MLP neurons of a small language model. Each row is named by its layer, matrix (up: input weights; down: output weights) and neuron, and shows model dimensions 0-223. Each number is 128 + 24 x the weight over its row's rms, rounded and kept within 0 to 255. Numbers have three digits each.
Before each neuron's rows, "fires in" lists the words (lower case) most often at its 100 highest values on Wikipedia text that the model never trained on.

fires in: "at", "which", "also", "that"
L2.up673:135101149104151127083092132147131128186140120121140120163144137107143116111111147111122138092151112103136139152118141144110121121083142172117111144122139102132168155154157110155127163102128090147118145124083132134121116120111135137145122138140144168111137138169124124181114148138095138110126091157140130098102151117176151148142105122139112126126159097124076134149145124140142092156145149086119092105108085114138128190126098096146118110104160090109125099105149170117141119087118121131142093129096134160125203124147154157141138112110149148122135128110127138161105120085180103132177129089125107122103162097111127066113174138116127146107128112189108156092113120146178122123137
L2.down673:163117174146132117107152078121134120135128094149125125140059138094125136128142130087100145160126107124142148198170113148178157114148139158143109129187113085156123104103076121141151149110071107135189085146106160127112114126117090141106135152132109106123133111114104100159157129173155136079152134112118114125135122147154116121123133094090141134103140169158134130164107116106119096139141120126130112085162140153124074106103125150115149114113118139126152159140153171079129098149140133135112104106121104125118124121132144145083158135126126139138149122144119091112094152119123165120167121091139116153110164117146105100117123121092157144115155136133113178162134148155114112098151

fires in: "of", "with", "outside", "joined", "join"
L11.up192:122109148146125155104088134091115136077104092109173093121097157130146120142091137101143137125138122120073140136104130126098107105123163161129155120124155142158201159138120127115110116154163111141116146171116114110152101136107137151154142128080119108122094119123067133113109127137127133150164145102095120170115181120122147128134145144066120142163141139161145159090116166130138168089125125142139147122128083173134163134131093144140116161148164091101111091129160135151156169055096101116140144108126127128139143172135122136082132136112118114149143144100175163142099161094098143123120131146130143107147099134109115150161128101111128157148164138112122123124121159106114126140115
L11.down192:114136149136105142136157102167130153131141146130147132127111134157143140099150135154187119151153127160136135147137118143134101175129139143142113135119072150094169098087124145122147168066092140112118098094101107143128074102131151141127134082124186143150159121152121128123142139115128135129129119104147079098143082124121075080132107130102112153096132143129159129178147128136124091130112123133164129089141137146159108088076151197132122136111116155128121138133137113137139099162092169126128135135122118074165120110147123085118148075141151139151118120120130125158121163139102125140129104127087140101146127121136139135109115131126112115124140129080159130086190103098176146149112

fires in: "an", "on", "society", "panamica", "announced"
L6.up705:110165106116132127125142176145086129130124139126145127105122156097157137139097101130156133081140127133103140159138095172118157136126119104142142135121133106194164186109176168129139146110089149136157116138145109128135140075159117132086104132146143160111136106128131135107133116138170119118136124128161128102133148119114139141151124149178105114144068144119172117143125132126120077075132092147125123145130137109108103087137112115116087122106147144102165139165160136120122125099118134119118143071147121087084154158146156093103160129136171115169143119140127104095143055110106162111085141095108113131134138146116135122163135136147104151128110127160180103080116163140115143138115
L6.down705:134136119113124185104103159117104082156139150109143110119136117137156123181116083121120139106109113106113169168125100156093149180101110089109121133121132134121106141097150149122158132123114051136161115111153114112171155106135118132084113151155135113112142110112097152123130110114117134128096100146111160095140142107155130121111134125090137129146141107134142116145101103153134160117117152089080154101132160097125114121105119163106061191116163138142137158120111114137163131131113104062137160141115150111127088133113090131099103066143154169160143138138098136142166169146135170133125162148115091092159131132128145163129123154166133127109124161108115121129143139132122147153124

fires in: "and", "was", "officer", "congress", "officially"
L11.up37:109078131120108143130124159102138103137149108134104169161109150152125134124161146159095083080097131133092095091125124147168135148128166185102130090136141081115145103128104137114140136116142142096150190133111104198175137106185062146126116103163130146101106113134111155148129162168132127119129129121103082162085110106129173140138107132150145128142078142152133114131109110136141139113116156143119155140117092140172129147146108141119139118148147164105085100135125128114153119123095143113153121127108165126148150100112156084131151088099154106108131134095131090120127104127153110167096108096132121149135130146128124139137131150095157158110132163145090148103103112135145111138104
L11.down37:123107113095138108169140106114091108102144097154158128131140093090113122112139105120125148143139117125134129131112114147067128101145112078123145085132076152161157179163143142134109112116108165142167119134140175070068098180117120154143114155145108145124148146133177155124130162126141085171147106167119159117125116092105084168119122093151130151112138130109119142090142124108109113143099106106151116088125165158122187110120132137103183104127137072135083133119106102116152120130162107163112121087105085135130112174147118120141102138130132101126156105131148157156131134103135137108156116130133115105136137154144155142156132129152113131142126127098169146175122145121133139129118

fires in: "however", "what", "year", "you", "how", "hampton"
L5.up590:158104113121143157128058143139071115119134130114102104126109110131120104119097134092099161128098133124143143152150140133084132116108097110132083121076122139149170114121115151120142148117157113122101127098170160123159151107094088138100113117184155082178161116170154144159130141112116114107080153134140099170127154120112134108113081149166138131125126098146129122118141124134113112138131101127158133148128115146124138137145130109144146136129138105137136145154170155087099101125162150123123098177117106124135121162104126101097156067163169105150114132144137179115158126151164167089152130133114099146136115185120118122159118148107097131159103121110122160114134142070117099155116
L5.down590:175104093165143119152113128120134126123134101117105123135140147122116155143139126185132112162115142109147129124130119126128100175126129101139090123142142128174105124080150124174146110102122131140158152155085110111191067119124108095117159124134132073080117098107152139141120122151138166102126121123126114122093100155155119178132165125133135090176092153119079125121124130147086118132126107127147103141125149124097110113126107118091096138164126112138147161174098164123130166144120107136114145101136142153106113110087140101136178099121138166159151100105160127108124127143153189142097107100117171179116126114117140124137107136157124154162138101113120126090146091162118082135118

fires in: "on", "from", "performance", "local", "located"
L2.up662:097064118163140144154146170125126144156117099106154125154139152120168151136095120128212149102127144152126115113120197074094151147086141121138119160117131121118085153170089150094104158147133166162161135094105137141136117102141121147110134121129163127152147131073174120151097150131101095186109147119142131102132107147189136102117124135121137104127142100115132194134109112120112133133170079113132113121113129097129118097141148100147128123115115090142145113144118120148117134121138097108120149118105148128126138161144104135107130134121104136135124142146117164133131098091153087158109123128085120106124120121104122166183107123095149150133141114136124149130089117186124114119102
L2.down662:117153086168119125132131169142154166125085133109115119103101116154109105136082118125164112152138158156115120124126138143157145145107136122133159125108164089142143146109092158150086147121169145112150142141091143134135121189142154152135143144097157117106144122065130111118142175096114115141121136112165123138165128141100087133090142112123096123137130150101098188134148078111123133155163172140142118112170083113093094127123143147124140162153124096121156131136107149122132106157095126077071110173088113155116124129134119153107138138141145112170131141104147130110175119153130149073097111130160074132139135114133144091136112106106138099084117121121159139137127104153126114106153

fires in: "votes", "next", "once", "every", "time", "reception"
L5.up189:135153138110119097132100150128147139100130098111164145105102151117143124117126139104073116116105105168136111102159087151128107130149133158110115152101161120116090125122134156128116135146118138115122112161130143126137143104108149163119138109125105104146132128094160149109137142125148158115117141139146101141126041142163112101136082119149128195152196166097130116128119122116086132137181139069168123156148141106156174092105123150150155090134138147145140150114161102118127074122127127137128164133138109144096131129084109146138155099165164099099146110122140141122108125124149104123156082152105118131090142155122106168107097131099150131107134107108117172115103171141158068134129
L5.down189:177157135165119118127118136135094132109090088148136126108139120132098126107115141135187117111147105105098108157175135117124146132105109127140101128159105148134131103111110110119147113125114142149150095109124155137137116085176072164090153160122131146124143104143123123116121182086115171070124089137099150131122147134116117111146112113155192104166165137174133127106142138154088110109105090125164113109145113119142132088125125138122148163128131216129122147167144153113135131166130100147124143098081143123101100122125111123107151148122176127168159101125139091144115157127143126169117146139129121129117146106093142158107115140139149144126153125076122101093100121135139085088155

fires in: "long", "label", "around", "level", "iowa", "round"
L6.up181:142138146134110170144137120108116112137095143100142113107135133131125132154111110121151117195150153125142118120113111130107141139111138091094127087117098148144143150115125153147145125140094097153147187104149158121105087077104193120145105142128101125157104128118110112123129135110135125091147148140148128093059146061110154178119127128131175147125101117133147160140142132141104127174151095145123141103119071165108115137155129114114155073160106152130125138155089143122143132124114177076101121121118121147142126139132190095118148151137144117128139109163154133181158104121133088109128150128155153145176142114151130125114122121100084098095095129117094148138126149087140125097117
L6.down181:119145159104055131123101121116134136176143127110108127130129149128122111130129120136133087125172102126136151129099119133155116098165173155108105118142111180156103105111160115143138111086106109115120170138084101143128145148108146126140107080154135145122138142124131162127115159147107164128142099134092108132120074149137078124151107138119116110164098184152162122132055138158123134121082125090160134128124121126168119141101123098135114167103143159161177177109113120122105139152138124119122165118093118161108108147112120155131150111108100115123130165118117158138118118145122154137128083151104125124088084130099143157118094126172148144160099097111110182124118127123153160168155

fires in: "then", "next", "later", "never"
L5.up415:142136149119125105145141098133104098073130119115091144120128142108145118123139045146151103122130160137144130130128168133082123105119104148158129119127137135094131169104150144115124096114133111137148146107144124140117141118098198128129176173124082132114112082126112113105154134093119141128129147103126160118146105133165118127127119114159117153149148126118159173104119113137146150134159169168122104127137150101173160102158173083137139143150090141123145119146133173121104126135156174093151083106180099134156144123134154105106116133138111144099132139086150121081126124134098086160119100115149164115119119108149068115151103117121124133111146166201093137112152100109124126119119
L5.down415:153133105166137106089070135123172126115146160128155146125137121112119096128127161120113094163111099117134119106107111124132127125160102154111155103110112155131144120080142136155104106123126122116127185082131154150120124112124105147170119107139118113141124121106154099101109095131121131106100099127152172127152121162143140135124177203159148143125162096130149081102130129118085117088103135105139101139059167119067116164149074113126110150131143153138146074162158135138137127116122149130160143121142116089144110134150137110133152098129154083162128142124107122110108105156143132134124120159120156159109173169151099131129131138112110127149097159126132136147114103199158135151117

fires in: "early", "and", "in", "debut", "or", "greater"
L10.up56:082122117095125085129076181143109086092121135128180116094148155129141092127083173129127133179116122152178150167105134102115146105137146110128116145147058102132157118145137112147138154092141137124123173100138097143135190149140167171136096122166108119137098114107143080148156142114153146151100121102095157170119141150110143104103154136117136112161121106148110175084121116093150117172136134141114099119154089177113124085118143112123156152105132152169109106167090142117116132126138133159140111122091135136132129102132079114115144104134110144102118135134132114140088123115174131154114152164142145136153100145125098123138134129115141102152156135127120112120122124110134111099139
L10.down56:132101109141115147081131117130161136148140103073153071132153127145108181105171111154175112129143166114098097155125115133128116121121134137116116133139134143121133122095105142127159140138104105173140129089100148160125098120120138126082166121101139183154074122096103150137151133121129139147124136150144141133161107113157151125168108117115136157144134145123177141118069135165124141101128162103070120096101104091136137119125126114144114118187110107163107136123104114134138121116183193120140101135146131140097166118122122134152103114108144134166141133133101116118116163147157126092111119145148133121060144122116121103137127151144149162185096125103096090111127096149096135098107

fires in: "best", "blue", "largest", "more", "listed"
L5.up408:139110102122081136155145170115127152147121132171168124116111116114123154165119146128104123169125166141090142107147128195141136100122117165122150112169157094147149122149153113144085146131131138134049129086169125108109155135129139137123140176128131093155087142157122139104118105106114133132106118173138092106110112127101134128147133182077146136135109170126099091142144135118081121122080102114090115142083139129111100121153125093100108105126134132145146146128076100132087127143134146196170153137107140134118140129141127087125117099122101153134108181134139129105104140154128171146151129134142146139117096129115164107100102116134110158105151101092161131111112171111123124113129
L5.down408:107134122153167160153117124151105121130098132119144107114131133150113132154171115118142133109168126087144144142116107119111144122144141082125132118109143112127072130122151175135088114122147093154112112097089146168158118112141113171103131123146114124104100110122126174154093138086140115103127135149098161090130080090153086116152148141151117081163142179135152155101114107152106142111122150111131142117179154123167076118140143096140161142101112144112157124155071131177129174129092111134095118109122166149081126140132102115118124110157096131168128152137169111145136159106134176128139143149126120164155135123125150147130118133080139124101152053127124116155096127126107113104130

fires in: "they", "while", "what", "angeles", "1", "consecutive"
L2.up495:139140131135076147135137137088081155161140182160121120118108166108146112159112118093133116120178093105101193113172126109107154113143133157143125125137118163148167129120089107129122147140114109127094121096155150139129117118117125124095111099167155112109137138119120129147136144156135170142143143131106132083135168113145108103118143129105112101126175183105138108110110138092108096111129159135145130127181125158063124129119135097104124110122113137135126156078169132140134112106153170133136112124139155106107121081103134194099136118096140155136149106112148088134111156091122110104147135138113126142139150150129109112063144103111146108087159159143089101120089154156114153123147
L2.down495:098092156121118100098151108152131153182103173128156110140146162149165111130084120150136136145114117112120131120115133156089120100117167168118155132127160135162148115151128140108192142116130104131101121173155118097118081119091119130125144157184168099103121115127158180111179150153140141117135101119117114167160141108132132123131110137114127074111125130112132095134136132164145066150138130149114136090141097130079101121151124134134110159148119143107128096103110132133104100173169123130128131125146109122163136142115088152162168079080144126117125071160088099109140136141103126116107148128074138076144099153127141144097135135116113139129145113130110094153108115133128130147161

fires in: "the", "before", "to", "3"
L11.up541:146126097137147120155109140130119122159091087094156129135168162149114162121161147163133121171144157140097162121108134104114094120114161150074148142127096108142139101106121115125143155130096102137113165158160159104139127138118136105106139086147140134159147086081086144104156117145130132162096152130122112137182146187131149109159139138119124142151117176130150090147171081113161122122105170078085154132105094172107155146122103131077145122114136118127106129101170101157128136123118141105143120087139134142082130117147059145117123114088103116113126114137133117116129112171136133099168127129147164126108135109091105138159151167133119116117145117135155113095118152118162150124140
L11.down541:155159120108135183118118137170148123166128121127156149140154151151111157129143132122141131115142118126124107132122140126147126106166161140085157127098139101106103168082110143150132108111154095142122122122109145148118124090157111136093121142116164134094118105141150086170093101109141109125175112151137126115101120122170149191098117100123128148099175122141107122111144088117095115110113107104105125169094117130147116068161117158125135098123115132150131082167101115094134155124099138097143147102142150138154134196127116109137068124148102168137130119095163129146134135154143132134090160100154102137147083125118146118154103124144099135188158116075135128174113136107115163107111

fires in: "his", "their", "best", "its", "on"
L12.up673:149169111139146177132130097112151119148134096126133151133160104154132110140144145113146158094164106170156141121131118100135106111157133092132154178190139141149134149144145101149136126108129141082111161152127142092173144131142076140072137130123132096078129164109124148100138123121114113139145125107079112131126134124112134084120123173112089118163108129154146107146088131161128148126106103123163143118088084105081115100118156146144132111142142128133192114133118137133127143131066127119088178101135128156127162121121098137148106130111083125167140145106117119125132154157108118138123099168143097127127114142094131152111114118095096145114135063132131133103155126099137176078151
L12.down673:153119130116118115144141108116107100118147141108099076130141124167128064133109121125128105135145076158155118145140162121118133066137161108141135128102125098148152145164123152135119123106129193124173134080127155146128118147131169172111122138184160125117076110128120199097120121174098158133088089135124122093145122132111145168141145126115150123121102144085114072092131105120132156133091103145171117137126127121114127135138112135161112142173179130152163154107150160116100131126097113157150099136066135107190138112128104164139110102121129126107125130128160110133127090130117125161128128137100114112149137133119095129153154123102132120107108095122115164170127136108145140112115

fires in: "that", "which", "number", "species", "age", "show"
L6.up477:090083121125144096183111196126136067113149136132115111116183132121136153138101126109111116107122151123149123128115131165109077124121110117152156147149142104109140134110140130132163161130162152140107118128058134111110107138075116135147165133155140129136092117137122105113126136123130169173126117161096125121138070168154114157112104090076129122154146136101154130130164130123116120161144156102154154132154110105104149125081107115126089111134105117115118089128162133107128105116118150141135162125130089133137140159128158123117138139152108139150113119102122109140067100100112202119164151153133151105146138187167078130105099123112115138139114117127128121111139159150110138158165
L6.down477:120139119161157135087129144137120129081096117171090178170120150116150170122123145127131134137130140159170134111126100089159127092100125158137150098168160105148167109091157113089111119140098154174134111121128117149170121153150120163093153110092173165148179087171150128126135154112102112130135112090086118139145100110107147128146144198138113139125138113120110146132101152097093114078102101139125121084141115080155134139154169136125135119092107143149113097133128098145149122148115123119130097118082114130100132138125091135138125139122160135119125086160120118154109134168139083147103096130139168152132118117130111113093097179144107092152150146118101134116149124148131113128132

fires in: "is", "christian", "are", "was"
L5.up109:169122105135130133154103121140124112100113088166146166128110114159117127148145108140102085111151127112070109128103109117150132156105088109104093159146108154130155118115086112131124138126152159131183106115137164140147133113093091154108109078105132121119172188127071156107151156162103126127117134131099152130134074115145198131142154092153140161152175109142157156137130099092117150131137161120129105134112083140111110117139118130145137119155153124178145119128155162135095118110118161095135150096138145134114118107122094158125127170143151092138133148116111134113092184094148162116140138124140174125124149099089111139137124144120129146095114101106081128107151131114136148122092
L5.down109:097138130157106084138167151163093124115115110173169155088117101127136110126130131085146167159182146116121120119102122123130126088121128105142121127110134104129138109118157099124154121133161170172126133106152112163090157139125096131154094160134134102114153111162108096119138104188104123098155178131191129105107151078124092144103124131150148130132165155159147117103126112148078095155156097148120101119128119143102096137102131135118133142151151142078140130131145107131135115105095151136151115126119135148135091129122147120152124127109128113108098132159148157132187126125162139118135120111097074136076145141124165145142097081155150116095126129105132178132087077139124133144147